From a checkpoint of a small transformer trained on Wikipedia: vocabulary 1024, no biases in attention or MLP.
MLP neurons of a small language model. Each row is named by its layer, matrix (down: output weights) and neuron, and shows model dimensions 16-79. Each number is 128 + 32 x the weight over its row's rms, rounded and kept within 0 to 255. A neuron's up and down rows have the sign that makes its largest values positive.
After each neuron's rows, "fires before" lists the tokens most often just after its 100 highest values on Wikipedia text that the model never trained on.

L9.down393 [104 153  91 110 114 117  68  88 120 171 142 198 129 112 200 129 148 163 148 146 200  89 154 112 135 145  83 137 170 116 109 147 171  86  66 143 136 130 166 111  95 132 109 154  96 134 176  76 122  81  90 135 151 129 115 165 167 112 179  97 122 152 161 134]
fires before: "ark", "ub", "ay", "ass", "a", "im"

L11.down373 [ 98 191 162 116 124 125 176  31 111 137 105 146 135 167 124 177 132 132 181  99 110 112 185  76 168 115 104  73  80 117 103 171 133  96  96 153  85 120 111  97 105 111 116 187 175 122 121  94 136 173 105 168 140 123 168 122 139 132 139 142  96 148 130  86]
fires before: "b", "ab", "av", "v", "z", "j"

L10.down296 [168  98 172 146 121  97 114 118 100 151  97 158 128 184 103 122  31 152 151  93 132 108 165 180 100  44 135 115 137 150 112 117  65 134 100 165 127  73  69  79 156  91 152 157 153 173  70 123 167 104 191 104  67 162 157  71 129 145 189 135 121 131 234 163]
fires before: "an", "a", "ans"

L7.down296 [105 129 125 163 185 100 143 125 140 150 157 140  72  95 121  95 146 128 131 120  83 114  92 162 132 113 106  88 129 146 177  90  94 105 116 136 170  87 122 149 127  75 117 134 132 115 157 157 145 147 105 181 144 153 191 136  91 113  76 181 169 120 145 160]
fires before: "e", "al", "or", "ind", "s", "av"

L8.down115 [118 141  70 134 107  90 159 163 124 165 111 119 152 153 160 187  97 213 133 108 101 165 158 109 141  85 143 130 112 137 138 105  95  99 168 105 153 169  82  94 145 100 141 130 138 133 126  43 113 102  70 179 103 113 184 139 117  86 181 118 114 117 136 140]
fires before: "ver", "qu", "lect", "v", "en", "e"

L10.down213 [187 113 112 174 139 160  98 148 163 129 114 150  89 162 107 155 119 174 130 114 134 166 103 161 114 116 186 165 107  88 165 130 132  42 128 166 211 164 117  95 147 132 182  89 134 146 114 128 162 117 104 129 115 146 135 183 111 107 106 132 103 113 170 116]
fires before: "an", "k", "en", "e", "ge", "ult"

L11.down326 [147 149  92 137 188 121 143 151 135 151  80 100 188 112 109  78 124 115 108 157  74 139 123 187 130 104 162 114  87  35 101 133 115 194 106 155 129 124 156 129  88 153 102 184 113 113 122 107 153 153 129 111 111 147 126 136 147 149 120 168 108  97 171 174]
fires before: ".", "or", "ors", "a", "ory"

L8.down211 [103 165 136 140 127 172 157 148 134  98 101  93 112 115 125 119 138 107 121  94 177  52 121 112 148 113 150 106  74 148 136 137 162 117 141 153 113 142 154 103 157 146 172 127  52 180  92  40 144  90  89 142 148  78 190 140 107 159 113 156  99 111 138  73]
fires before: " |", " (", ",", " /"

L9.down32 [123  98 156 170 137 121 146 149 213 156 112 103  93  78 121 139 141  91 138 124 107 120 150 166 145 116 129  62 158 148 136 197 161 129  88 154 205 148 141 127 147 110 152 138  80 179 109 190 115 135 165 192 180 149 163 143  97  84 139 105 106  49  82 106]
fires before: "201", "202", "ss", "200", "n"

L4.down329 [147 168 129 135 158  54  75 141 115 160 118  86  87 100 104 113  95 109 159  72 182 108 116 117 131 128  92 166  89  69  96 136 135 107 134 231 148 100 112 175 114 164 148 180 142 100 182  84  90 121 110 151 130 145 104  86 128 124 131 123 179 125 113  82]
fires before: "ed", "u", "es", "er"

L10.down266 [ 42 142 128 154 134 145 151 117 117 231 105 165 163 119 167 137 142 170 122 104 132 127 107 134 159 107 108 116 116  86 175 181 143 161 149 115 118 135 161 131  94 103 177 137 132 119  82 119  75 136 146 172 168 102 163 124 178 165 135 118  93 155  78 119]
fires before: ".", "um", "re", " |"

L9.down36 [167 151 144  76 167 118 121 134 133 156  89 164 107 111 155  80  75 156  96 176 104 161 147 133 111  99 107  76 142 163 143 160 130 120 118 165 168  82  89 168 129 134 159 174 123 148 119 170 166 159 157 118  96  21 174 165 126 119 113 146  64 117 151 125]
fires before: "ia", "e", "an", "a", "ot", "ian"

L8.down170 [101  98 135 139 129 134 117 138  90 157 162  92 145 131 165 158 115 120 107  83 114  60 176 130 142 118 100 117 172 134 104 165 106 175 165 154 191 118 169 141 158 171 102  64 162 146 148 171 108 155 133 192 205 162 127 168  87 173 173  80  88 148 148 218]
fires before: "or", "th", "t", "ident", "ers", "ey"

L7.down323 [126 156 134 144 158 118  97 122 106 156 159 138 158 143  87 136 123 161 138 116 117 119 196 113 111 161 128 110 149  72 108 148 123 151 141  74  95 152 150  83 122 182 191  80 150 183 145 187 112 105 144 138 116 226  98 128 195 131 171 166 131  38 148  87]
fires before: "u", " to", "ue", "le", "io", "ual"

L10.down249 [160 119 139  86 166  73  93  89 149  75  81 119  71 127 125  83 103  91 128 132 153 141 199 159 134  94 156 145  97 118 153 141 108 103 104 138 139 153 132 135 110 193  84  84 180 108  98 153 170  89 136 137 125  82 125 118 138  93 150 171 121 105 136 176]
fires before: " R", " D", " L"

L10.down221 [118 171 110 144 113  87 140 134 113 178 112 102 127 160 116 138 150  99 149 193 110  99  64 136 101 102 119 165 132  39 191 127 141 113  79 166  92 143 122  64 143 156 154 136 121  91  88 156 119  96 159 115 148 102 136 126 128 155  90 161  83 100 175 100]
fires before: " the", " to", " his", " M", " in"

L4.down413 [167 198 131 163 116 108  89 129 126 108 141  71  86 165 129 137 108 157 165 132 139 159  98 169 132 199 122 132 128 139 174 160 107 145 157  62 140 133 107 164 131 141 135 160 154  78  79 120  90 122 190 133 129 125 166 149 118 165 156 102  94 124  97 150]
fires before: "c", "t", "g", "p", "a"

L10.down394 [152  92 157 161 161 139 134 122  84 128  69  91 177  81 134  69  81 135  99 115 145 121 189 125 152  93  80  77 176 159  74 132  95 148  70 164 121 154 175  99  66 175 106  92 201 118 147 145 127  80  76 174 128 154 170 119 159 127 150 114 128 140 208 150]
fires before: "os", "ol", "6", "al", "A", "our"

L7.down388 [164 133 110 208  80 132 124 182  95 135  78  99  78 105  86 130 103 166 125 153 105 128  73  88 171 146 170  78  64  98 158 145  97 114 152  83 165 179 110 104 147 152 135 105  93 110 127 120 111  78 131 139 132  92  84 178 148  98 145 229 156 155 134 126]
fires before: "ment", "ed", "ig", "ant", "ion", "or"

L11.down300 [124 136 133  89  88  87  96 116  77 167 146 170 154  73 121  82 122 121  71 213 124 129 174 107 119  93  93 131 159 206 178 169  89 125  86 159 105 119 126 101 139 120 115  83 142 135 113 130 112 109  98 174 133 128  82 122 115 110  80 126 127 191 183 138]
fires before: "any", "le", "ram", "os", "an"

L8.down342 [122 163  89 151  97 112 190 115  82 156 116 152 102 185 149 140 127 203  72  96 203 168 149  94 134 117 130 143 195 104  97  94 132  31 118  85  97 137 143 117 123  97 111 123  85 118 159 106 184 155 158 112 120 108 184 118 152 105 121 131 133 119 118  99]
fires before: "ver", "e", "lect", "as", "op", "ice"

L8.down184 [145 140 146 158 146  89 123 127 106 157 119 158 108 142  99 162 110 148 113 108 136 132 105 124 164 109 145 138 103  85 165 109 174 132 123  79 147 104 176 161 128  69 133 147  91 173 123 120 107 149 107 132  81  82 102 130 134 166 128 122 114 114 138 151]
fires before: "ss", "wn", "w", "ated", "et"

L6.down408 [131 166 120  96 158 130 171 125 167 128  66 110  92 194 161 129 122 163  90  77 154 155 154 124 160 123 133 112 135  88 102 105 113  89 145 209 126 133 142 161  99  90 143 145 120 151 172  82 119  91 157 109 148 163 155 122 142  99 133 157 146 137 154 139]
fires before: "and", "un", "iss", "it", "on", "end"

L9.down142 [ 95 231 128 114 154  71 143 111  84 114 145 133 158 107 151 150 177 112 101 120 192 165 143  82 124 192 132 141 107  96 136  70 108 114 140  59 126 117 122  97 128 148  83 126  97 100 144 102 128 156  82 154 124  66 200 164 152 135 126 177 151 156 143 140]
fires before: "ing", "e", "ver", "ed", "es", "en"

L10.down357 [116 106 182 129  86 109 118 171  96 123  73 150  98 114  92  74 108 167  97 197  77  94  96 128 119 161 169 103 109 159 151 169  91 104 149  95  80 155 155  65 163 144 129 142 122 104 124  85  90 142 126 105 189 136 150 107 115 104 116 210 129 137 146 130]
fires before: "any", "os", "le", "et", "an", "ar"

L11.down192 [112 213 137  70 169 148 133 115 129 122 183  97 124 105  96 102 108 165 143 119 132 146 101 186 144 184  96 105 135 137 160 184 136 143 125 175 112 155 158 124 153 104 112 155 108  93  71 116 101 135 154 123 118 195 121 154 151 175 150 124 109 129 110 107]
fires before: " |", " |\n", "|"

L11.down289 [105 125 122 146 167 183 144  71  90 124 131 156 164 104  68 125 147 187 178 119 111 110 139 108 147 168 178 121 122 170  86 226 192 105 168 121 107 187 145 136  79 166 153 156 161 113 152  94  77 125 133 107 170 180  93 129 145 141 129 105 107  95 107 177]
fires before: "or", "ely", "ory", "ors", "iv", "o"

L7.down311 [130 146 114 132 146 109 163 156 131 160 175  91  72 115 149 116 103 107  95 115 144  84  85 156 131 176 134 145  63 127 206 149  49 132  91 115 179 117 157  88 134 135 106  77 149 113 127 105 111 130  97 130 143 121  84 156 134 113  67 142 134 164 137 170]
fires before: "ed", "ig", "m", "ue", "ly", "age"

L11.down115 [169 129 120 167 141 116 137  80 129 114 156 135  87 158 156  72 117 126 100  94  45 116 126 121 142 133 162 114  86 146 152 177 149 122 197 137 103 179 121 134 155 117 109 118 100 137  95 131 104  99  96  55 171 153  94 136 129 162 101 141  71 125 134 140]
fires before: "3", "E", "4", "g", "it"

L11.down324 [134 154 113 182 111  72 122 117 170 177 109 112 157 103 116 129 147 165 108 101 128  78 136 130 137 100 119 143 142 166 185 142  99 153 144 165  59  89 103 159 105 164 138 142 142 134 137 155 107 135 106 166 166 128 144 179 111 138 159 230 100  91 134 133]
fires before: "ch", "c", "i", "red", "d", "t"

L8.down8 [125 111 127 169 179 106 115  57  73 140  97 178 162 193 159 153 136 127 135 108 106 136 169 140 133 111 128 120 120 155 150 120 198 150 128 145 105 123 142  69  95 126 120  96  77 107 175 126 111  96 102 197 130  99  83 146  90 166 146 141 128 116 129 133]
fires before: "n", " ", "uring", "ther", "ne"

L11.down390 [173 177 164  65  97 130 124 121 153 110 126  99 131  74 165 117 126 146 120  73 130 156 136 219 102 113 146 136 147  68  45 172 148 135 140 132 133 157 121 154 192 217  91 157 194 151 103  93  70  84 114 119 166 149 130  92 107 145 126 144 122 116 109 140]
fires before: "4", "er", "5", "man", "g"

L8.down221 [ 55 174 116  95 117 176 155 120 109 138 137 135 182 147 116  76  93 168  99 165 121  97 184 105 140 153 133 118 131 142 139  70 126  83  88  84 160 164 132 170 133  69  92  78 135 120 134  91 130 106 114 131 131 123  49 131 198 110 158  79 127 172 170  76]
fires before: "it", "ice", "ity", "ic", "iv"

L9.down287 [119 213  77 112 143 122 128 182 120 156  89 173 152 148 111 109  85 104 121  80 152 120  94 117 103  86 115 167 145  90  77  97  83 114 115 141 154  48 103 104 114 137 121 156 140 126 163 111 131 120  91  88 135 110 161 136 160 182 128 109 154 127 155 141]
fires before: "ed", "ing", "e", "l", "ation"

L4.down26 [119 114 134 111  90  52 121 113 148 103 158 171 123  82 112  90 159 140 124 143 162 164 117 134 118 152 146 180 145 121 151  92 104 155 126 163  91 168 153 122 106 115 135 136 132 118  83 210 117 120 153 121 114 122 125 150 182 203 136 146 157  76 160 165]
fires before: "t", "m", "ound", "g", "ch", "re"

L10.down64 [143 111 144 133 107 148 107 139 147 147   0  91 110 126 148 119 127 140  96  93 172 138 139 113  94 109 123 148  79 166 115 121 162 121 119 116 132 128 126 106 146 168 169 100 108 121 175 119 155  90 126 134 175 154 107 130 151 114 138 156  76 125 141 119]
fires before: ";", ",", ".", "\n", " ("

L11.down299 [ 67 138  87 105 173 161 105 145  87 144  62 167 124  99 193  78 158 133 113 164 188 137 149 145 141 152 117 147 123 130 111 188 163 125 126  87 134 152 111 184 154 120 123  51 111 133 147 101 145 154 100 109  93 146  95 151 108 107 159 153 143 110  83 167]
fires before: "ow", "ould", "ut", "ort", "are"

L4.down269 [130  94 153 159 131 137 150 101 100 144  81 124 123 119 114 154 172 105 111 119  84  93 126  71  99 134 105 141  66  78  48 141 153 131 143 123 181  89 110 133 112 112 109 117 111 161 122 116 151  99  89 139 151 111 142 147  87  85 102 176 157 207 143 121]
fires before: "ame", "urn", "ice", "t", "om"

L4.down249 [110 119 181 150 129 133 146 114 121 160  77 117  90 161  81 155 115 114 128 114 107 117 110 125 122 111 103 159 110  86 146 142 128  87 121 113  71 126  55  58 181 142 100 132 139 123 134 125 168 182 105 129  92 189 131 145 114 141 103  81 138 109 201 127]
fires before: " the", "ed", "ing", "ile", "n", "ich"

L4.down327 [124 156 159  71 110 198 198 101 136 116  76  68 118 105  66 122 144 147  96 153  56 147 115 166 175 111 102 141 118 141 125  40 127 135 148 146 179 105 178  94 107  84  89  67 113 139 169 134 140  83 181 156 162 175 133 117 110 164 127 110 125 100 140 149]
fires before: "and", "un", "iss", "ov", "on", "it"

L4.down386 [150 130 115 180  68  62 112 117 144  85 116  62  87 143 198 112 161 143 146  74 131 164 166 151 197  97 150 154 102 126 114 143 160 147 106 116 106 192 125 111  88 138 107 164 167 164  65 113 119 114 120 111 181 187 161 137 157 142 121 117 124  79 197 109]
fires before: " |", "od", "N", "W", "\n\n", " B"

L11.down376 [186  95 107 157 143  73  91 145 161 148 139  93 169 147  97  52 103 147 164 124 172  66 180 130 100 124  88  64 125 139 117 191 138  96 183 137  71 128 136 132 114  84 154 130 130  90 111 116 128 183 124 163 110 132 118 188 129 117 139 168 176 115  78 137]
fires before: " of", " ", " |", "s", ":", " for"

L8.down126 [167 168 139 157  97 155 162 115 141 186 164 118  94  71 151 158 134 106 155 156 121 157 152 150 114 150 139  83 125 123 170 158 106  96 145 207 161 140 157 155 121 180 106  59 163  54 170 131 144 146  32 130 103 163 152 126 110 106 135 127 110 105  82 181]
fires before: " the", " this", " his", " a", " its"

L9.down415 [133 145  80 151 121  98  95  95 102 109 133  62  88  99  74 108  64 128 118 100 153 131 135 116 149 136 154 103  78 132 112 142 173 149 168 125 118 117 159 170 161 134 140 138 168  73 140 119 132 123 143 148 168 155 205 114 163 128  80 153  84  95 105  72]
fires before: " ", " |", "o", "F", "D", "pp"

L8.down319 [116  74 150  72 132 143 149 125 165 135  90 180 125 160  82 149 135 138 161 143 127 146 138 144 178 127 142 204 165 123 101 118  74 152 149 147  79 129  96  87  82 121 113  60 122 126  98 119 106 103 128 126 144 116  92 137 124 127 142 116 146 111 118 142]
fires before: "oc", "er", "on", "o", "eries", "et"

L6.down118 [116 162 164 106 127  84 141 132  90 165  96 155 147  88 131 192 124 140 155 166 145 107 125 143 101 140 195 115 149 129  93  99 146 105 130 167 154 165 118 152  73  96 119 121 105  64 191 106 101 144 121 171 117 146 113 127 107 190 153 118  99 120  92 151]
fires before: "ub", "ass", "ing", "a", "os"

L10.down347 [166 141 172 131 125 133 115  65  77 135  97 140  89 127 164 172 132 145 161 131  96 140 201 121 200 110 119 112 103 133  94 169 162 138 138 177 112 194  64  68 105 141 104  78 141 109 117  99 177 120  94 139 146 161  71 114  94 126 105 105  94  66 137 126]
fires before: "o"

L4.down162 [143 125  69 146 192 140 135 180 154 127  97 177 103 140 111 154 126 130 139 171 169 153 190 120 166 144  99 173 137 127 185 166  66  92 109 165 103  50 159 124 118  90 114 173 153 128 116 119 141 131 108 154  94 182 126 135 164 152 167 162 130 169 124 141]
fires before: "ident", "er", "id", "ley", "ious"

L11.down35 [126 158 168 110 128 101 168 148 120  79 205 144  71 142 111 137 113 112 111 186 136 102 198 205  73 112 150 119 124  43 109 121 158 124 156 128 165 117 156 114 144 148  91 220 150  96 200  94 105 146  91 128 134  93  94 209 122 162 103 124 112 161  51 130]
fires before: "|"

L9.down122 [173 152 114 162 156 136 141 108 137 117  99  88  64  82 171 156  90 156 102 157 119 128 124 170  47  66 123 167 129  84 137 121  98 115 147 164 116 155 148 151 155  78  92  98 153 145 119 103 101 142 167 145  87 141 115  79 154 120  75  99 124 122  81  85]
fires before: "er", "op", "duc", "ed"

L8.down424 [131 150 150 106 128 141 107 109 143 130 149  60 126 121 144 145 158 148 185 172  97  74 133  62 152  56 129 145 185 166 170 144 139 168 121  71 177 181 164  94 114 124 164 110 140 124  81 200 101 172 151  57 192  64  74 155 116 103 141 101  83 130 136  70]
fires before: "ft", "w", " /", "end", "ry", "el"

L8.down172 [131 131 127 104 122 121 155 120  85 175 146 127 103 170 103 106 172 153 109 115 159 113 140 145  95 123 126 102 158 120  82 102 167  92 130 149  73 130 180 112 118  74  94 116 129 139 164 128 112 169 126 128 113 138 121 140  76 145  92 186 119 110 187 116]
fires before: "ess", "al", "t", "it", "e", "ut"

L8.down111 [123 148 145 136 126 101 121 121 127 113 107  94 149 209  82 143 103 110 136  85  92 146 194 117 158 179 161 128  98 104 178 157 117 186  83  74 115 118 158 197 138 108 118  66 133 152  96  67 153 117 120  68  87 132  92 166 160 151 110 102 100 127 164 165]
fires before: " ", " (", "a", "he", " G"

L7.down214 [ 96 105  73 107  78 118 133 134 154 121 139 190 106 136 131 102 132 165  92 194 139  62 194  87 129  82 102 143 167 136 110 102 150 148 121 146  98 170 107 122 175 163 143  97 101 160 181 118 155 112 137 174 111  67 130 135 124 157 137 140 117 159 128 185]
fires before: "ess", "or", "ered", "id", "er", "t"

L4.down350 [129 150  88 148  95 121 182 110  58 109 118  99  60 113 154 167 190 133  86 160 171 137  77 171 142 103 187 118 130 170 186  69 174 127  95 103  99 164 128 138 147 113  61 150 159 129 159  96 160 159 120  97 104 109 103  85 169 105 168 138 112 163 100 179]
fires before: "st", "le", "ach", "p", "ver", "ff"

L9.down4 [118  51 108 173 137 158  92  95 121 136  86  97  98 144 158 181  78 160 126 159 168 122 130 110 105 101 121 156 119  99 150 118 136  99 124 106  89  91 114 101 167  94 102 129  94 184  96  99 130 103  76  99 159 112  67 127 170 174 169 112 146 134 176  99]
fires before: "ss", "w", "ft", "el", "il", "pt"

L10.down176 [152 121 117 179 141 117 153  65 105 121 140  45  61 177 113 171 178 135 173 107 101 100  98 171 162 116 162 122 132 115 168 108 159 127 132 124 117 130 125 126 151 166 100 113 107 126 158 140 132 181 169  75 138 155 147 160 141 104 162 137 108 122  89 138]
fires before: "4", "1", "5", "0", "6", "3"

L11.down65 [110 190 150 148 127 118 146 141  93 166 139 135 107 125 106 130 106 114 153 143 131 126 134 110 128 122 165  89 161 174 142 112 149 128  71 143 114 139 198 120 109 161  85 146 132 126 141  97 112 148 107 125  97 107 102 115 150  73 132 111  90 135 204 121]
fires before: "st", "ach", "le", "ver", "ff", "f"

L11.down253 [127 158 150 133 168 187 142  97 101  83 171 162 103 104 151  76 108 147  76 139 110 110 158 147 104 168 161 119 135 110 133 151  82 161  97  85 137 158 149  92 150 134 210  94 105  43  89  99  85 146  76 101 141  75 137 114 133 122 144 102 133 166 103 141]
fires before: ":", " (", "\n", "′", "^{"

L11.down20 [ 86 147  93 149 140 151 118 149 141 113 153 125 122 133 124 124 144 108 157 138  76 140 157 154 146 133 104  93 173 116 161 143  90 150 116 157 183  96 114 103 160 123 139 133 178 142 159 150  95  97 164 100 106  99  90 149 108 125 154 190 108  62  91  70]
fires before: "u", "ue", "ent", "ual"

L8.down240 [160 179 124 147 125 160 111  87 185 160  63  76 120 123 190  78 129  57 129 103 134 111 157 121 154 160  96  99 126 116 128 130 157 148 129 165  74 138  50 117 115 177 106 122 112 158 135 153 136 168  96 132 100 100 140 124 101 140 127  93 152 187 162 113]
fires before: "ite", "ile", "p", "h", "ich", "t"

L11.down200 [164 163 164  90 124 143 170 132 168 133 111 123  96  94  83 106  91 117 133 113 100 103 120 101 116 149  38 161 125  55  52  97 143 174 116  84 124 159 125 158  92 127  80 112  78 121 123  91 124 141  95 158 117 160 131 168 211 140 101 121 162 151 143 147]
fires before: "mer", "man", "m", "it", "ed", "il"

L11.down226 [140 181  85 140 161 122 168 185  76 208 219 148 150 157 126 131 151 143 206 102  98 129 180 111 155 159 172 159 141  85 139 110 118  95  90  72 146 150  75  92  93 149 101  68 178 106 144 158 147 150  88 122 116 127 153 105 160 102 139 146 142 138 107  96]
fires before: "it", "ice", "ity", "es", "ic", "le"

L11.down218 [114 104 149 114 161 175 155 102 205 149 103 128 112 104 154 148 125 135 183 110 104 130 190  88 127 150 149 164 143 179 131 129  83 106 148 138 142 116 144 141 113  83 160 142 101 123 113 134  62 139 106 121 121 151 124 185 164 135  80  89 138 120 164 100]
fires before: "ition", "it", "ed", "st", "er", "is"

L4.down379 [152 136 173 109 114  81 148 133 128 109 141 112  78  74  97 168 148 134 173 163  73 136  44 144 146  69 164 149 159 186 164 123  72 108 147  57 131 118 139 109 142 121  93 146 171 158 171 125  95 103  94 155 176 119 156  79 121 112 161 171 156 128 111 128]
fires before: "fer", "ut", "art", "el", "gh", "end"

L11.down103 [ 74 201 101 127 147 151 120 161 114  80  92 169  84 143 126 171 124 140 144 153  96 127 123 152 142 122 207 164 152 159 130 166 141 116 189 168 203 166 125  53 142 183 126 141 128 111 102 109 101 169 131 124 154 142 114 156  69 121  68 184  67  92 136 161]
fires before: "on", "lect", "or", "le", "ors"

L11.down254 [128 162 115 152 168 104 176 187 143 140 177 135  67 145  48 125 102 107 132 127 125 114 121 169 102 111 175 123 193 141 162 129 107  65 119 139 117 167 108 133  95 182 125 184  99 136 144 119  75 195 183 197 173 162 115 131 132 117 185 146  61 118 169 131]
fires before: "or", "le", "lect", "ors", "um"

L11.down438 [207 136 146 117  83 108 141 148 148 152 108 166 185 139 134  91 146 102 122 128 131 172 141 107 136  96 130 171 145 106 118 169 157  80 167 162 152 146  60 155 101  66 138 129  94 124  76 126 145 129 121 120  93 113 143 117 141 131 131 128 134 106  62  78]
fires before: "er", "4", "ered", "5", "r", "ra"

L10.down281 [107  92 126 162 173 119  97 108  92  93 106  99 115 138 124 109 118 140 143 142 156  95 155  82 153 107 153 107 155 114  91 117 124 102 145 204  82 142 128  90 144 161  97  92 153 102 107 120 172  82 146 137 193 110 142 104 119 137 159 201 124 158 143 118]
fires before: " |", " of", ","

L11.down42 [120 111 157  80 124  88 161 158 143 142 172 124 103 122  87 107  68 130 110 118 140 124 155 167  75 126 129 127 115  77 211 137 128  79  75  65 122 134 137  80  88  90  97 122 145 160 162 124 147 144 193 157 139 138 118 201  90 153 140 158  94 125 106 113]
fires before: "|", "|---|---|---|---"

L11.down284 [170 144 109 133 118 123 108 128 140 176 169 107 163 151  40 217  70 102 186  69 184 124 150 108 132 155 119 126 190 171 146 146 125 199 203 142 178 126 106 160 139 135  76 155 152 170 127 144 103 162 111  69 151  58 136 118 139 151 133 145 105 105 138 104]
fires before: "u", " |", "ue", "st", "em"

L9.down282 [ 98 171 145  70 175 138  99 154 138 114 115 157 146 140 128 159 182 150 116 143 190 139 157 131 202 111 166 127  98  86  84  71 123 109 104  96  93 142 143  89 114 139  74 148 139  93 155 111 162  82 134 126 118 200 151 159 107 131 129 153  97 144 127 123]
fires before: "ity", "od", "p", "ion", "ities", "ic"

L11.down215 [140 140 184  98 159 147 207 135 150 146 156  86 138 173  80 112 127  40 102 159 134  92 186  88 155  86 140 120  83 125  64 161 129  99  73 141 119 146 146 170 143  92 129 136 116 123 106 178 157  86 199 123 153 150 159 108  64 155 141 168 106  89 153  88]
fires before: "k", "it", "ep", "ik", "12", "p"

L11.down45 [122 117 132 131 192 153 160  89 162  91 198 115 137 192 153 106 149 184  73 120 143 103 106 133 114  87  84 126 156  94 160 114 143 139 144 125 107  84 117 162 127 109  76  98 111 142 157 149 116 143 196 157  91 158 108  73 112 103 162 147  97 106 127 144]
fires before: "ent", "en", "est", "ol", "as", "ade"

L4.down395 [ 92 129 158 154 134 185 117 162 138  88 170 108 113 110 163 136  97 123 136 139 126 122 123 184 120  72  92 134 128 122 121 148 113 125  81  88  91 102 142 135 157 118 135 191 107 163  93 155 169  97 172 125 126 141 173 102 113 129 163  87 131 130 112 170]
fires before: "ine", "th", "ish", "ic", "al", "ac"

L10.down184 [187 117  87 165 164  84  87 147  70 139 112 111  98 147 131 147 131 135 172 116 139 167 108 184 168 131 113 143 145  91 136  84 143 159 159 137 154 108  85 135 181 122 113 131 179 155 151 173  95 102 111 128 128  86 153 134 157 110 119 146 164 212 135 124]
fires before: "d", "ly", "t", "ton", "g"

L10.down99 [138  98 132 175 123 110 115 136 150 125 140 173 131 162 138 121 140  62 123 165 169  90 179 103 211 111 104 157 156 106 145 146 174 120 134 146 109 118  65 120 122 115  69 110 168 206 164 147 113 109 163 117 194  91 100 129 132 117 159  89 185  84 145 159]
fires before: "y", "ry", " of", "ist", "ri", "ment"

L11.down353 [169 170 148  83 129 171 111 114 107 139  98 133 118 160 127 119  96 110 177  74 138 143 146 101 151 124 127 125 111 112 126 128  98  99  94 185 167 115  76 151 154  98  95 122 180 105 109  98 201  88 157 150 106 111 117 150 106 158 139 103  99 128 133 122]
fires before: "a"

L10.down51 [113  93 173 130 181 206 144 118 140 121  93 132 148 122 124 172 140  92 122 153 111  87 163 127 121 126 114 151 130 130 167 139  46 158 169 108 132  64  91 171 202 142 173 156 154  97 101 135 159 117 121 123 154 115 165 130 132 118 190 139  72 126 170 126]
fires before: "ing", " K", "n", "ang", "s"

L10.down237 [141 165 139 123  97 132 198 124 108  89 151 106 139 113 164  53 117 126 115 107 115 158 147 153 130  79 101 150 162 113  91 130 111 117 105  78 153 138  71  82 147 117 144 117 115 116  70 109 129 129 140 179 103 119 161 159 101 139 183  93 120 123 177 137]
fires before: "5", "6", "4", "ai", "9"